From a checkpoint of a small transformer trained on Wikipedia.
Size: 8 layers, width 576, 9 heads of 64 (3 for keys and values), MLP 2304 ReLU, vocabulary 8192, 34.3M parameters.
Architecture: LayerNorm before each block, learned positions, biases, tied embeddings, normalized queries and keys, capped logits.
Training: a variant of Muon for these matrices, 807M tokens, 7483 steps.
MLP neurons of a small language model. Each row is named by its layer, matrix (up: input weights) and neuron, and shows model dimensions 304-495. Each number is 128 + 32 x the weight over its row's rms, rounded and kept within 0 to 255. Numbers have three digits each.
After each neuron's rows, "fires on" lists the tokens most often at its 100 highest values on Wikipedia text that the model never trained on.

L4.up1506:110111123111166097123079066157125116099095150106163116100144132170106138143149129164070075122122134127123074141096174119130120169184076158101111143121107142171133114121165072088106103100148077151085092136157161097138108139119111102114126104128172113200100104139073097141108147114157182148118087132097135179105131163150148105134108080124096109063116172097145126115107181130103115146094172144083059103130140177119129139189201129133184118136112127151090159065125131119109144145144147108217118121089086160161100098102103083121164180137098137119112140227120151099166156098208155108
fires on: " |", " ", "0", "6", "1"

L4.up1893:122113120118109107115201147144125140180140064170043125148115169150077168150109203143183145160120177102199119139086096131146119076109178090114119121124144122120135144104103123153149162149132084158150055194095138135100074114163143143109184161098100153142179099089130185108131114118155131211138070111090106091146126130109077123147060165133137142115155135129166073091137119070078163194120105194125150098163105170094138138159146155155166136163090149107127153099115115088160189107165145085141148142117163143086151083094105139145141131152210124070131101149116116134164178157135107145
fires on: "lu", "o", "co", "lo", "la", " of"

L4.up993:153113127160134126127150110119083146065144142098102171111146123146107149127101169132128074132109132156181142154179131159180136186163154049115160170127229062161136111097113179063122135181097123173124114135147113086111114154180128112179135169162072138110154160154117089105186121102099127220110101167126127148100153112106151122158116153078137116148140149168137157171122082081094151087151135114117109082124136121151066106138130136171126163104137171077077114166137144094169159127079085111079160167130100096087146121153123130132110160138114084154169121112126149085114138123083140177
fires on: "s", "final", "ing", "ic", "ly", "al"

L4.up479:086126130209137154142176146144117131185100117154121148158125089150177168104109133091132068115137082119104099164145097123131067152144124143141148151130123176122131134184134144105105103162134110136172154092118187095124133103224168109174069138082115142156131159130148100163103136126116115102108143104139147108081133126147124089081154164119123150167121149149151093164105080128069115087102159144179146165111134043145144134099113186100122123124092196110170124127106092063120161180131069127101173081117057093134107113115084142081163117130098128083135147113186137138101173112108174112
fires on: "1", "9", "8", "\n", " June", " January"

L4.up1627:202062162089138100112055121183067117150164089138106187081108083163074101087166166153140150086127133078150102040077145073145114122090113087163130135089118150136088113149099116117143111168087153107165101156121189095076093139091109124097090115126104139110133061117108131142106129188154100127058116076126136117110121093041139136152110207173145165162139087081158186091156138128186147146146106164113163129131121137219133110157190125090101109101096151182126108137082054124181079172158122151112187124113183153178160101091096130131103137086122174101142112118106130074110129171149195095
fires on: "s", "er", "y", "ed", "man", "i"

L4.up1494:203085149135063135069096171065095076125158087150113155101112167118122131133121153155102130196140158170149127101154137044109172121124169150148129197122120133137121106162132139124093109170072128144146154109124117194143155096109117140109104130077098138136123105089111170133093112160119107099164149127130119201114168151136138082155118202161094087169079129175146149193156105098149103163083138083129159116142128106113097180137119106099093115110214152143079159133186144120145184122102113131153164144134108124086137093164157167114089167102153157174105116165149185137206135105135117130
fires on: ",", "4", "3", "6", "1", "8"

L4.up720:094131094161156126173127201139168138122163138164105180143060096138191162117104126081061118203107153134107126125154096163170120133081103104093124162140100177122124090135152109118143089131106122077106131195083070182166135143103197132172133080079137083083073181128089144150151150163155151032162211135136140131147139097145107154102124154116149129115178153110100108094142113146130136167111117154047105161131119113122155117170147091097139107093094123145150141082099093141111166121112105156167128185109164134105162094143085078111102159102179101158133115147118062130110169162126118200
fires on: "–", ":", "-", " a", " "

L4.up571:114119105155153161120119157082132139131204200124120130110135163123067155191130141060111173145178162132104171111176132115103170196151117147086148154113108152129166147152131164156167130112136086090085156137125109156129095149125153210096107116096152107176099096166116210108132133122123125122111153126147144145137152130121114124165154089177136094167142100129173155096111171179137160146151167168138142149130092083078141127151048161135122154123157069061170155076133104083129166121131184144152160177147161119115111094145140157071096109159183130138116051076139173203115097097123159128
fires on: "6", "2", "7", "5", "8"

L4.up2095:177086096122144075145126150139086123142145162076120161087138064168132136125108147152111150138155114089138182065146118136147167107124087099127164075035131100116124154173094081161139112170152155100145080133106153173122117140159115181141087133135054108164129142121095161121038108151098092109154156145097119169093081052147121099106151128129174084112138138126113187142138121104126114121093140078140073186133145138130102065134088119172160092115149126099149137123130120149134137095124100065145133160172053078078129106154140134113058217178125125168109119093211133097148126140149106142
fires on: "ing", "in", "s", "en", "ey", "-"

L4.up64:150084167132193143115125111037144125094072131132131100099255166119093204173152102078045118117164226173161104165112152145064188082139104130148128126134116130103158130134103172121145115088052177095112080156137132114108199139143027105108145162144115116140050115115095113116156138099175098105150129083152120145145107183109067203090190165149147120175113079138111122067155123138079141134116137176092146140125149149166126121140180132111074102111154131112113120090124125147138145190091039099118133101132108166128123131142112070119147142158134161132121086096128133105179100083089135091
fires on: "."

L4.up1404:179113155096170163170172146140120152114140147120181141140130131114119185079069114142115120137073074166126097137101175109110082170150101037129150114156167103188091118096103144145130145178106139075114149091145126107097172124093090187139162097059115125163035108066147129142136071126120136103098091159137092147192139133135123098203126119164140155073090123113112140153127062103158164072135109130096154164157124131152094165152133098165120123104119116149148179156074150172143113126099190130101060093093069135117103160150091104146120166147106145195154087191155147109116133141106140146
fires on: ".", ",", " ", " that", " ("

L4.up2144:137138156126139158123127095168114152113125091091084096139124142124092161089150157096106120107093137194115143099148080092177093101117156108123162112127154118205149128143161140176069137130084106128134092137154103140114164104154127097143175131183093147098072156101148125098080086125128115084153158181086130167157131140135104171136115132107146135157124084100116120165154113098115108075092143128136126135076110139145134171117142124208130131182134126119087111134145127170146107107045126096156103155208102118109115170112139149085089165140122128144093160163129135144057095166104122080
fires on: " ", "0", " were", " |"

L4.up320:156115124105106076121134140107116165086099096100105115103118119093112141124144102104121117147129173107177169154110170174125126187036162075083156091109112106107089104103095093112156144139101175118158145130121146076103148111209102114136173147149123115139122127161057131169094093126105110091145106075143131153119161080130126179114123140131098136155152072146142138177122191138188164171114049147116122098096147145075100147177096136147132130126106129101088162134113107151118121093156089094132100148084163122165052088109185182183131135150173140115137025131138113105174193113100132105
fires on: "s", " in", "d", "es", "is", "id"

L4.up1399:099143120115097180111162102077126135088101131121149183161171117088143124106170171079116125130086069143139143156158109109161150147133099112148116109127164097137124119115125150172109103150076088133085097144088121092107097141132143172099140168184173125140158105127106123076110067158169132116118140168141138160109138140138148141116089083153124086192085077106122144132136160047146129103130147090166124121080157148138185119144130205127157139152160181107066152181103144144116079093075144133111117170083153133133098163135173117152120094168126173143118101162096072154116106140097109133
fires on: " |", " ", "–", "3", " via", "7"

L4.up552:098054114110065089132103148120076098104104074074081164144189128130108093159160101137109130103140074111130120065151085098115174139189171121034103140134128117171083123119167121043144158093162115037172123147089171129175099126085124097128141113121097096119154148076137174150155061159137189101154093143152094155119114148100182090089068176057157187120123137107097098161157092080184152124105146106168101131162132123119104140138100109106133143151166119097102144109123128170110121124126126097106130154087170156176163129126162088188102111126118154119096157125096114130133159184112113120
fires on: " and", " he", ",", " to"

L4.up2157:160090093123115154093108064087147143125145181109097081106085114136113154130120109092111124138133137167090188152138178150106142095134120114175129143125137169086103107109141151084150137127127152187139129083096149082172152165153126149095115071120146174152114145159076152099097098135143117119082146131134103149182134107123051165121077132123129149166185090094144119142130072106136162063109116136087171142131148164163105166135104123084120086090125107149094183110130112174202101121150128110145105149128103167123125128094174098105101117116170116123165131138154101130186156090127170131
fires on: "k", "n", "s", "m", "t", "d"

L4.up1778:163110144132123156132161088135094147141142137180074170176113146127087143141166152132103099165125138091142104091090126101123141146169126152167182146154142153139070159154151103123169085198101118107116115113177139101116118096154230100140120116141054138104058183066150096186189162108103116208121115106111110042097137112087111074108120124105165140138130202106101120134080143105141149080159097150146156182132121110149127132106128175111159141094093085087102077085118101137156070125166144112156094164113082089181171180129141170126086140144124214172189202156148111104092058195171127165
fires on: "1", "s", " ", "2", "or"

L4.up56:150149078132146188141104154098150146171216079141117124177113122169138096117115092084092187137083161102080142066131135114114115165098113112131083141134158105154060143124156072144144093154154139179069139105108123123187141176113166099110147079097141130064115138115118132145123091136090129122209161117185116122120102084143162092138115075161103112136162110204105101134169132070140182149152161150142103054145165174184110120117136126113151139158118110138123094121076161143122124143093127128149176108130127133133129176111135105098086105172102108138136144117137085088150128154088166178
fires on: "-", "'", "s", " ", " No"

L4.up2053:124212098121099162122146099180115159077078133129154120153128092157200062185142141108111129104107149101132100092139138061141167146096122079169191145144145170114171141102122100107168100181128144185137131084122071127082147119090100180070109128089152149113103129112148143052072134133096085148143118135147113110123099195139112083061112052106147125148178169075140077130147152080128167114103128110162113116192127108138092083089111127145144130138110094123086100139144126076146158167149166098086108179070046128125114143182178109106133116154151097114107212121107122112169113146120128130
fires on: "s", "-", "ri", " out", "n", "r"

L4.up893:144199189093146176178103168067126139102142157061112137163122153111161157086178176096115103163135151159161134135141115125138115157119094118117150137111132094147123178102126093160140145073147162152184120175121138074136111160108118117163119187188072148041091141123097103184116081180154116170147113109112122162094171200119122091117069208092147106127141098141161106156074158133139145141103165088163134196131049081134110074099144110087142175172104154122088124125101146142135136124179092119136130199087127111145112092095158073121186155130138104141168127126120130100094067081131140103
fires on: "'", "-", "ic", "’", "tic"

L4.up514:137145120143111154114129112136116161087141100106170148130185104114123156150111132120150143135168157065178124118121105077101198117139139108076102143101139208139129120169117189161135126123123124097141139075171159135131155128114131119068135101107121148095063158091186177125133078129204091185135108062113105152137158129116146098119121163100125073116127158096137111146162209216177127139147090150176136104149154152064122073129075160108075118132161077105108104145089093142167133126149140142131112137122119150116148165140148120081068125093186163152136150151117122085071132125123116167
fires on: ","

L4.up912:099101093132113161107112057134187067109147167146102049114095152058088074133138121092086091121113144117141172108085123173133079146138133154102129148172143138178157154132130148124096126105071131106121153128112094101118150133118121084173107159201116148110129124144118165137162140187133151096157091137010074141160144159137152116145112156127132130156113130085152144163097123156114151132111154156172142179113105136144166179149110125094158131139092067117136170131109103053113138137175125075109163138155114089060128081165126082095152154126075111096203126160148116192143136143164151155
fires on: " in", " at", ",", "1", "int", "ir"

L4.up2067:188070144136134125095105133150117134131144116186185103140118132081081153159106119143111145148129124124168093161158086155082119118096127161124068162150139143107077180047146182126142130110103167082169141122200114105104108170116087099143113156102087165121156129111131173134134066138108127036167161108097085106141066177114231157120147140082127113112077095130094147109073129129083134159122130093162115111113149115099137100125085080087133095128136078121157095113156134130117108140172137138164116152102149174147108108135050130133143183128096145100066073144139140154162141025181121077
fires on: ".", "\n", ",", " ("

L4.up848:099125122149189139081086171117132129144136147100132110153154110116158118177165143148115128117139145142143187191088135117132095131128129065121114182120158176118149130140191104110109071130125129145087142120117058147144155132144148129106086135102158111129111135136141134120110138096167156124098138216088110087181138094111081158142128122078144142158107178115123165090061106103124161115105130086123115116055135128185118151186105166113153152118116124167127093055132118151113151158050141118118095128116105102160111095109186135101093179156141149159112141083120132122111131116120080177
fires on: ".", " of", " ", " |"

L4.up942:170135138125147100149146108144129178114138112128138118119186123109138137089137115197182088063158148106139148142125122133182079143127118121104106126200111201098168137095155093122138044124118144111107123143070178223133100174156145159083124131141103102159115082152048099117102143125133176118113110130104125131136090089176142065099108092132142092221098150135129103124088116143099121075119142096127098125155171164129104138122135107173125146146093101085119131152110147093069151171082063125146124119127093150091100095101141158165062102124083135161125147102159125088083140138076081156
fires on: " |", " of", "1", "2", " ", "0"

L4.up2158:120128172136053115119176131135155099152136143126159111177161161105137173126127170077156169124084148120114118096149165069088104122141124147120131119083048154154082161089150141102138087161110121179097113131138125128092211177101183052153140124149127162117136102136076103131104112166131105076127088135149096139138136122135107156184115148148132164202103106091128094124191097154127178184079051107122159111203125082162085118160088098121123160121098103106134197092102172122093136222132104144147175128128149041117160121103108089081158088181145146113112120129185093096132153168171150104
fires on: "-", "s", "ed", "d", " ", "2"

L4.up1718:149110102150106205151158083129113141094087120118093133160098098106122157133156099137141126093190156071131201101135151120152092179160155119129163095118155164083139218103069154117170141188132171113154124108114124107145174104098170140133068118164211111100126155114124153150139125134112146146119166132112111113123196074149137132132094061125166129134192154166163122112134101086097157091092210153094137179099151032072174121079120106053166107206119105098145077160165150112129115124123142111189125155101166152108120165202153099155090161152091136119105110171100125174172103153156160125
fires on: "s", "ly", "sp"

L4.up487:109115150168118117140112146099092123176131129179152121080187127115130193108063144102091136202141099162121118120207123171087151102103186102156105116154080179096190130103165138131152159134069142141151121125147102126116164146131101069088073113117146144146122124130141131116113090122153162154139116160101115133141034151201073146102124125102120133160198078087132080141173130142154216084100081085133117161152088143182179112167119115133111117174183167084084135124146131140177095085086069140160162158080167090229122132169088111086165131141100146128171086110074132162131104127136132064
fires on: " an", "k", "an", "ak", "h", "i"

L4.up135:129083131170111104117062197087120067107145162092134136021108124104069107113107157150150121084112146167111144111102147146101110129140158061186112095135085145111148146142132083117110139120153128084104124108177172133176132121083085120117137088188100117120119117074121130096122120162167212189147103117130096140107127129138123133104135067142126105102085163119083107099132128127052164139128116118130119095126165101150161079158098117129089169116108102100067111088078149206186141077153086161132082087102142188123187135074172158111115140169092121172105129123146110080172113035125146100
fires on: " ", "."

L4.up28:039102104129156143125168146183113170130121076100194157182150109103155071138111087096101178114129138113165163141111129093110117155096136121115089143122167128112204084178097134168148115121132124119157095135141126070112154146208122060120151143148142135151138148096116166074171136148115096145143142137116143113155123127133112132109077147153148100162130117137126114065186145126107117161068103172164072127117119087106142123142128143162103125160209159160093132116128188128128155072104095106160045145109161068150144157175106103155104037106140071102043105137133116185103168076092099180
fires on: ".", " Los", " Li", "cho", "phi", "li"

L4.up1484:114119124108120114130125127122130103169140147107153135095103136096104153110088164168112111130124115075043122154116152202170117097138168098155105149092093139173110133144120156104194101136121114134171105133112160106087116134167149116159109157177099167204125131093128084169095116152149159170130137077141114122116177103104121104076133127116077163156165080136126104142108156154167126079128174098135151183140097143073132087144162086180189142142069116146153094144128086174129116159121109131108126116130140159157144147092145151147086160156074104211174142124195086094109169133147129126
fires on: " life", "9", "1", "se", " born"

L4.up841:094093137162134106128107134138181074175133097176111164124090147174121086205112136149117079150117102056168152179103129130159123076180131169142157102111145080123116107169134098178136155166116143123156180167154053195151177138162120168139105113125130152185102152122097141130150099094082090108176143137151117107192101119108058104155199119144211192130185085108126078130194132133109102114117152214108120082098112113189103112134119072092141092140135159113112097148135111100119137156173140091104096115147180092065161146138162208096139072168146108103181113091151164072152135132110111154
fires on: " of", " coach"

L4.up86:157136148105159140111030114103104130126106093141121093170130126127131155148176118135075114098112149114112095095125165078135081192065106135174119113147144124120171131135154089126084193123145115145115107169209152106127162199105075161116136160186070092180144099094136146179147179102125104115132106124080131140175107081135105167128122098073156101128102111153145219159126075155139128106118108091106129078134160145151093190071119130121189144170091162167126149165146159116086148185110142111176145139139142137151117164098129135105105150163154160111133151096141132121124149157091070107
fires on: " of", "0", "ed", "ing", "ly", "5"

L4.up116:123176154110068159132208062109098162114088129099136058117141161151113173134132119152125149115123130114144098139118082099117109085148153153164130106110142123158116085076123118123106131209115125138136098113127062104095136163123129070145162153134102157135110100105157159162133118119056130111110162196155093180108107168146138109192096178191062158128072151121156131124126150102090128130133139140113139133092160123089102148109154146091150126017156130090094201127049129198136118131126166121119103170153109157150188141175174148120072139139146134131180113130115104090151116113076095106
fires on: " ", " |", "1", "2", " +"

L4.up1957:109176136145063163080140113148208121116148116124136096109173130129111149121131127104169193096135122139150108119072203102163213135130180176116120113151103086132125117077140196095173137094137133095150137150112113122101119038104168125136112165033181188118166096123183167108143124127183168153077101146105107050067074151125111146075099147119162101139093136169099094115145096133121155111086054131099129060168134090143141136088053140122116130109137207139138128106178156085167139108123175078214132179171103131135143089086126111124120119152133119138128160149164163088116111114131158169
fires on: ".", "mo", "-", " dis"

L4.up2258:201069108113152048139101125170129128105138116086085154111129137157177148090162101172134140067118126123147136078124152164132126148129094110116139107096119112090148118136077133122208092171098159119117119091141136125156117164147134165119091062151126128154125083135124130101120093114147115161131149138183134096131130112137163130190083127117143065045173114065081104148107144096146126148111232125192113074139135149130168104160075111113124151135144097091081206196176086113090119118153156103126072153143108164108142154161157125155093152180084170196120088151102157089134138092102178142
fires on: "n", "s", "t"

L4.up1618:165043084154174120099157147170074134151176141083176151105142104161175080185117126108144145097082098160151098096123116085139178115086108130126111083113132173122104143103173167142118083113173155097107089091126080150140125106140127162114076156112135157164117157131145125074179172050094127141185129164103098112165143198134085096154162154138098156142085106118139124141144151174092152117068130150088162168139098093128137161068183143143127094142193111111118100220097093083083109092141086140123110143155144053112083194078153095095086065130150117092146105072197069094070107137129155171
fires on: " of", " Mar", "-", " star", " later"

L4.up1965:149077114073139154126134099095115140085146114164137156123187110140112120112173115124152188171159134146095121104149149129091102146140116149187196072127083106110049153096163135082067070142162090114082065100172182040122129201141138142160083150119123130128143122129110130091102103101153084152151083146124076139160110089154107125071126147127104185123121144133072139105185149146125136052117078139063151098096184093160111118135174160176110150068148087134091147131143152140157107121146031090118104146093107138148151070104144110122122136153117172109165141139113183115147108123128127120
fires on: " ", "-", "ing"

L4.up2274:107108126157164130136131144125166137140113127148112074119133093112132149113106145162130187159181078074047152086128188148111105122134143128139148123118178131114148128135080106182104116132127154149121142176147104133134144138183150102137068092133106111133115142133135161194116109141163133153089109164135110109114102096170130181167132145097171125177116109178101135044142163157137097174109116151189043147198127061072194105142120149101148160116168169105100084161127115147198071173069174137142115126111159143120149128087099171084188179159124153152125130152099143136090085064161173103
fires on: ",", ".", " ex", " in", "=="

L4.up1222:120162124097104113097130097153107166181175148121146140140162120126141154105127112127141107096078155132145197056140146068119118192133084119123127054146195155104113135177141117100185107169067045158093077100096091133131117139071152109139118125121187092117094169136122165139084059144143121117101097122095123147110079179158124144107145101127156124145182060123120075113102116118094141172137156179120141122115133059113163130124099110137130130107121116059162097158120154115154130138058173107107147152126089119115107107109088097151114111125111112063073194179154145106150114111170112111
fires on: "s", "d", "or", "x", "n"

L4.up594:148169168118108158149103101080106106149089127182063179100152045115125096149094151176117135142100153148142126070110068099135138077143097105216144093124102157150151100137188131120096101130130126070130140108133184110157195105119122050151139132139122129138098107144143126163132129173157144114125129125123100149119161174130119181160193136155036046155115144186177128103157137097141139104112136169092146137150124125131122084160142195129152098134160102080137150093100084150122096087179088072076133093103103134099206062106114130151107127128108147124141137124099166085165151153092166146
fires on: " ", "2", "\n", " |", "3", "4"

L4.up250:158139156109135098182091145134100116215090057151235120108042089125119139089197063146123188057157107070131096126175127130135108058110090102103115142093119066101120108110105078156148126201153151131159136098118200092080148118139136157091172089179183142168137127154197130147190156172157087111151112114193108134131145094141166125098115088152184166090135117140089100105105139154206143186116146169120129154145154165138086149175071177121134110112129111130103140142134172143126139137089162154132124134143109157174163097150128113140106143109184157123082121125138101082115155113080122170
fires on: "t", "et", "en", "ft", "ru"

L4.up1382:155135077091112156104125153097122145127085086140122195119147126081168110098099133108170118130081157099142172170173174166098095146144158100109138148078185084111103123173115094112123138194121144156160089131083149171125135143148132129103124126137122138081165080118112119139157154087130115160095096172121122149108132145147149103123135195161115094121159173132085114162179092085100180071152178123183154135140164169171138174111140142100088179097138147094087090170079133193142110164126162084154163075121129122151114121160106101163176192142136125085163135111073121109099090139092170107
fires on: "ing", "s", " was", " design", "y", " recording"

L4.up1574:139167084099114157123078141103093146123160101160127080165108142077095135104108093154111102126082119167162145100095127144124155157117121094107131092173125177148174168173135097129121124116152139121119120171095109098082138174169076114126093141184152115152076144100136088147087164097154185078048181186173118088115100136070115099168205122137128140071158189143153091145140070093187122119139143110098107067119116096150095086129151097143080098091061103122128082126097125113121131184151057135149118109137127059112120145075144110069088167125101085120170186133169128105126111183140094150
fires on: " ", " of", "1", " two", "th"

L4.up1478:148166165122082169142108181115163205146137093156144110096156106123096095099140139113137148122146114103161148163141137117091180125203152110148130070149127141153158107122108136197099172109088169105087141096169139142097118106151150117205170115133156165144114129143142141080185128162135063157123165136108123119152128126118119136136083185118172080100124080126103141058175085088126187152092111197115093103090124146089133119131172127130160154129158111135143127162134108145148159090130125154145113095129145122147161126081091103109179140169133120194144147162072085136139163084141181059
fires on: "."

L4.up873:152111153137132138149108145168154091095055162113090126122140111141112173113130079131142130115131156179204103111117170083138078093124084061164048067133148087107144071175146158145106140103112129097126133082088132127101145109082095184073120148171094138106120125053178153165185079141162123069151167142141134134121104193169089080145136160111170173114102057122073131138110127122115152142107141122106086182133062114112144194102125145114115130111090137133111075193157113127133099105067163124214089159125126123106158142158171165155097134119119151122084160129144192141129175150121099134
fires on: " ", "cre"

L4.up270:107131105037119140148108089126185147118130144141162118113181083108109099094137129118118131100081125102138111107098154071162155136169121144075098128097198101018098104147095103089110124117133136140156152089172108155087188143133146154123078102138137175121072166128158138112145088185099078190118128144112124143136150132136139151126058114069146046129177079055106071169176137188164167139129087119149149181086157168094124132148104138166158114142126098109089108146165115153089164112132175143174126122160108059127188189126238185104076148129171134087131169102104185130141103111110101132
fires on: ",", " |", " to", " a"

L4.up2008:134142090056194125104087062141101202125130103139119168134116083140171163044048094122181125152123127159108166127174098082145158106135084114112145095156105107136103085107112147128083162138113160153100075164118051138122125151125179150079173099117166103117119079103110094119080103191152084163184172119113128164093146081171063184126072135153182128118161088078120134163152121092197124092130088173127133133154163138117149134155120146155179131127077151141110128119093137131108116100108163115156185114095150127183108074202121179148111132113125158106146148161128248099132130127147153105
fires on: "er", "ed", "ly", "r", "ter"

L4.up211:158137145113107197123184100072122112100104138144124156090122173122091068160115102108175129138115143157169152093142219124091180071105176138156144135085195136127159110134138125131125077089113144176118167202131111151168126118083190103132098097095110047128068124108136118081130130128167089153154109114104152093098092160185120106106115096175107174093151135093151146133157091152129101093119141132198152093123085088105079119125125140115087124127221177146137129166157115073169151115127120105135120156131140191137154125134142101102090099128141096103100120144094133110184163152167103139
fires on: " and", " its", " their", "==", ","

L4.up524:155143111136157118148143128132134096110097054128079121169105072151102164092121084097116127107149178070192120153109173090094140126137112158130104112095097160174083125077135150067112112083140130129160150128184163082130150159140139182140146182092147134130116112178143126185155109131129121131146120122151113163126112136144113199137102144094129165133166156125105134113103140123147098107119120137106145088077075096169141117127160097157123148118131156106096128212139141121153083177098074198168142103100132118092097106126107131072059165163131203131088083104126144116134119118141128170
fires on: " and", "t", " or", "al", "est", " more"

L4.up1679:112078067097186142131124126126148102139143179115155167125088133079137112192116124190132113085155119068097187153059152114108132154089131176167076114140124149120080162086137131173176141180096192089047082084053137114158156148169152172120120084139114082108168158101154097152107162127048150136063111123109083103129138138093111107115191113098124145230156135136159144126185172136162117092139130144112119104036149108163156113111086113110137098171072159126107114111190093109134145091139095126163102144132169174189157083123113140118081072149136188165147106107133114125058133121112116149
fires on: "'", "s", " of", "0"

L4.up1385:133119113145125158122118139092206084117088128123092118121151104148101087065173094109149148115130117121163102193151101122134148099110104088093081127118143149128132068162116095098185114168117176137080124091146101137134177103122080132113140164143152194088025156102127076122107059147069168126154138153147130149133124141095093151116164124130128091117127135150115104164122107130143131064143194187106138084140107145147136143096143123105097102120110139151161120139114112116173147118119123091213179091110124088142127119121172169152138144188134184093114105119139156131134070127113141145
fires on: " ", " be", " were", " p", " b"

L4.up67:204089100138150127121118161101179139126191160137070072132114124055111081052156153118105156087133139099176108139110155098087108114111153115174071098073109136156161163155158128224107168131126098077161132135168097150154125140098114090117122164132099173123137188133140124178075101096083136095126087160070098094120138140086116062158124105070168189137120092087111100105157124128171139157110051116166087127138113140119173214142069207116102130153089073152165161126141182107100159152120177130161151125134115129133146194016164131078119139093143181094094122124157141180106156166100118149
fires on: " ", " p", " c", " or", " up", " dis"

L4.up1694:087129117090100117124139122105100158173114047174152153167153128153183121110127162081089155164118118141108144100153132136142145181097122142068157185187147118149173071155116102174138148138167111083131158098094108146134118180153145143085163169149102158057097185106114118114175129170137158194136106084108136174132120138092123132082132168104101106134148098147168161127084118073182137101107144171097133108102134142163133078117073117134065130116109099076086110114162125154118090118178095105124116144118052068082124136138172048130104146145142175058117083122125102110108120134094137147
fires on: "1", " I", "ly", "ical", "c", "bi"

L4.up669:105106102104109090115147108119161135142106123119128138163202145112124111133146145168132136086182163164098191129136166117120154158128148124122127140147106098100138079115100125097099127123112164127127173142104095091131130160123126131054139063128135186170141153126091103143096103143162151125129094155072119160117095102086033118128127124170090130116200100077152137089185139083094168119090120118165159099120122187186150096120118158109128079183144111130146108115072167115093191126112128144116112067096117098138120144149132183136130169114082091130136140125089171128185161160124125121
fires on: " of", ".", " who"

L4.up1780:083107139121163140097089126146110102102084159167146115086135193144143129222114132150140121140117187157133153069107211074137138177141131085193176111164142214109138152136155148151141207112103121135157163142117155103149168217137149163145136147094084145139102150108122093174081109111079125151160086129124079091165092206160186094165117177121172129148050156138179145104114114107174096079160135082137134124138088125192092121123161105149095146109105103102063112137108105078139205154134195112157169132119157171148121098098152095110155106139067138046109190109077207093153030137144127116
fires on: "s", "ing", "ic", "ed", "'"

L4.up1853:103172119130152114140156141127097132108090103119188165108151119177088146128172126073126162124143135140120101194097101108106137149136154119089155100181143108102165123119155085140120122145136158202148072070098125127087122111162178222077172089100147141165123159161101145077087117093127092114132144093157146099113106099116133157143146070131159105157182042134050132109125154138188171098129124131121135121148132130098132181137124164145223128095057128084107114167115106073178137126110127130153125130147089147125117171110149131177199147122154088136131153136072097095135095161138150149
fires on: "en", "na", "x", "n", "ft", "te"

L4.up1214:095136087134152157110092127111149128086120176148136173174075190153148157151128151077085122083130147171116145053137165119177088160154064166192179110116181127175125166180148121140118164127127119134157132105135150181139100105189139156135146075131101131120105136124099164110134145079189091150156164085058100071088135111093131146124153125092171136121101066152141108147134173148104140077110136178111100184076154127166137190100118126079114087102126073067157072136097145055137101096164123112062108118152099119167089117105146111151107126112134096164134131114132079129118099130153119105
fires on: "s", " |", "S", "2"

L4.up615:127162144183102122119108157185101117099193057129119161134146170130127122139135101114144166163204144156075072161122120117151108156141121130094180061110071154120129164156162106162141147117137142138136109094099184145104125091148161093126152086132148081113126176165109123092079155146087144099093110084184116093173153143120115204121138119125207139130115060149070106126074155126157107085076162174148187086115164126150124101159161136109126101068092161154122167113125202093138065131088138098153151102152130101139135120119140111127141119129133088128149093123121119159168146148151153118
fires on: "gu", "-", " ", "com", "al"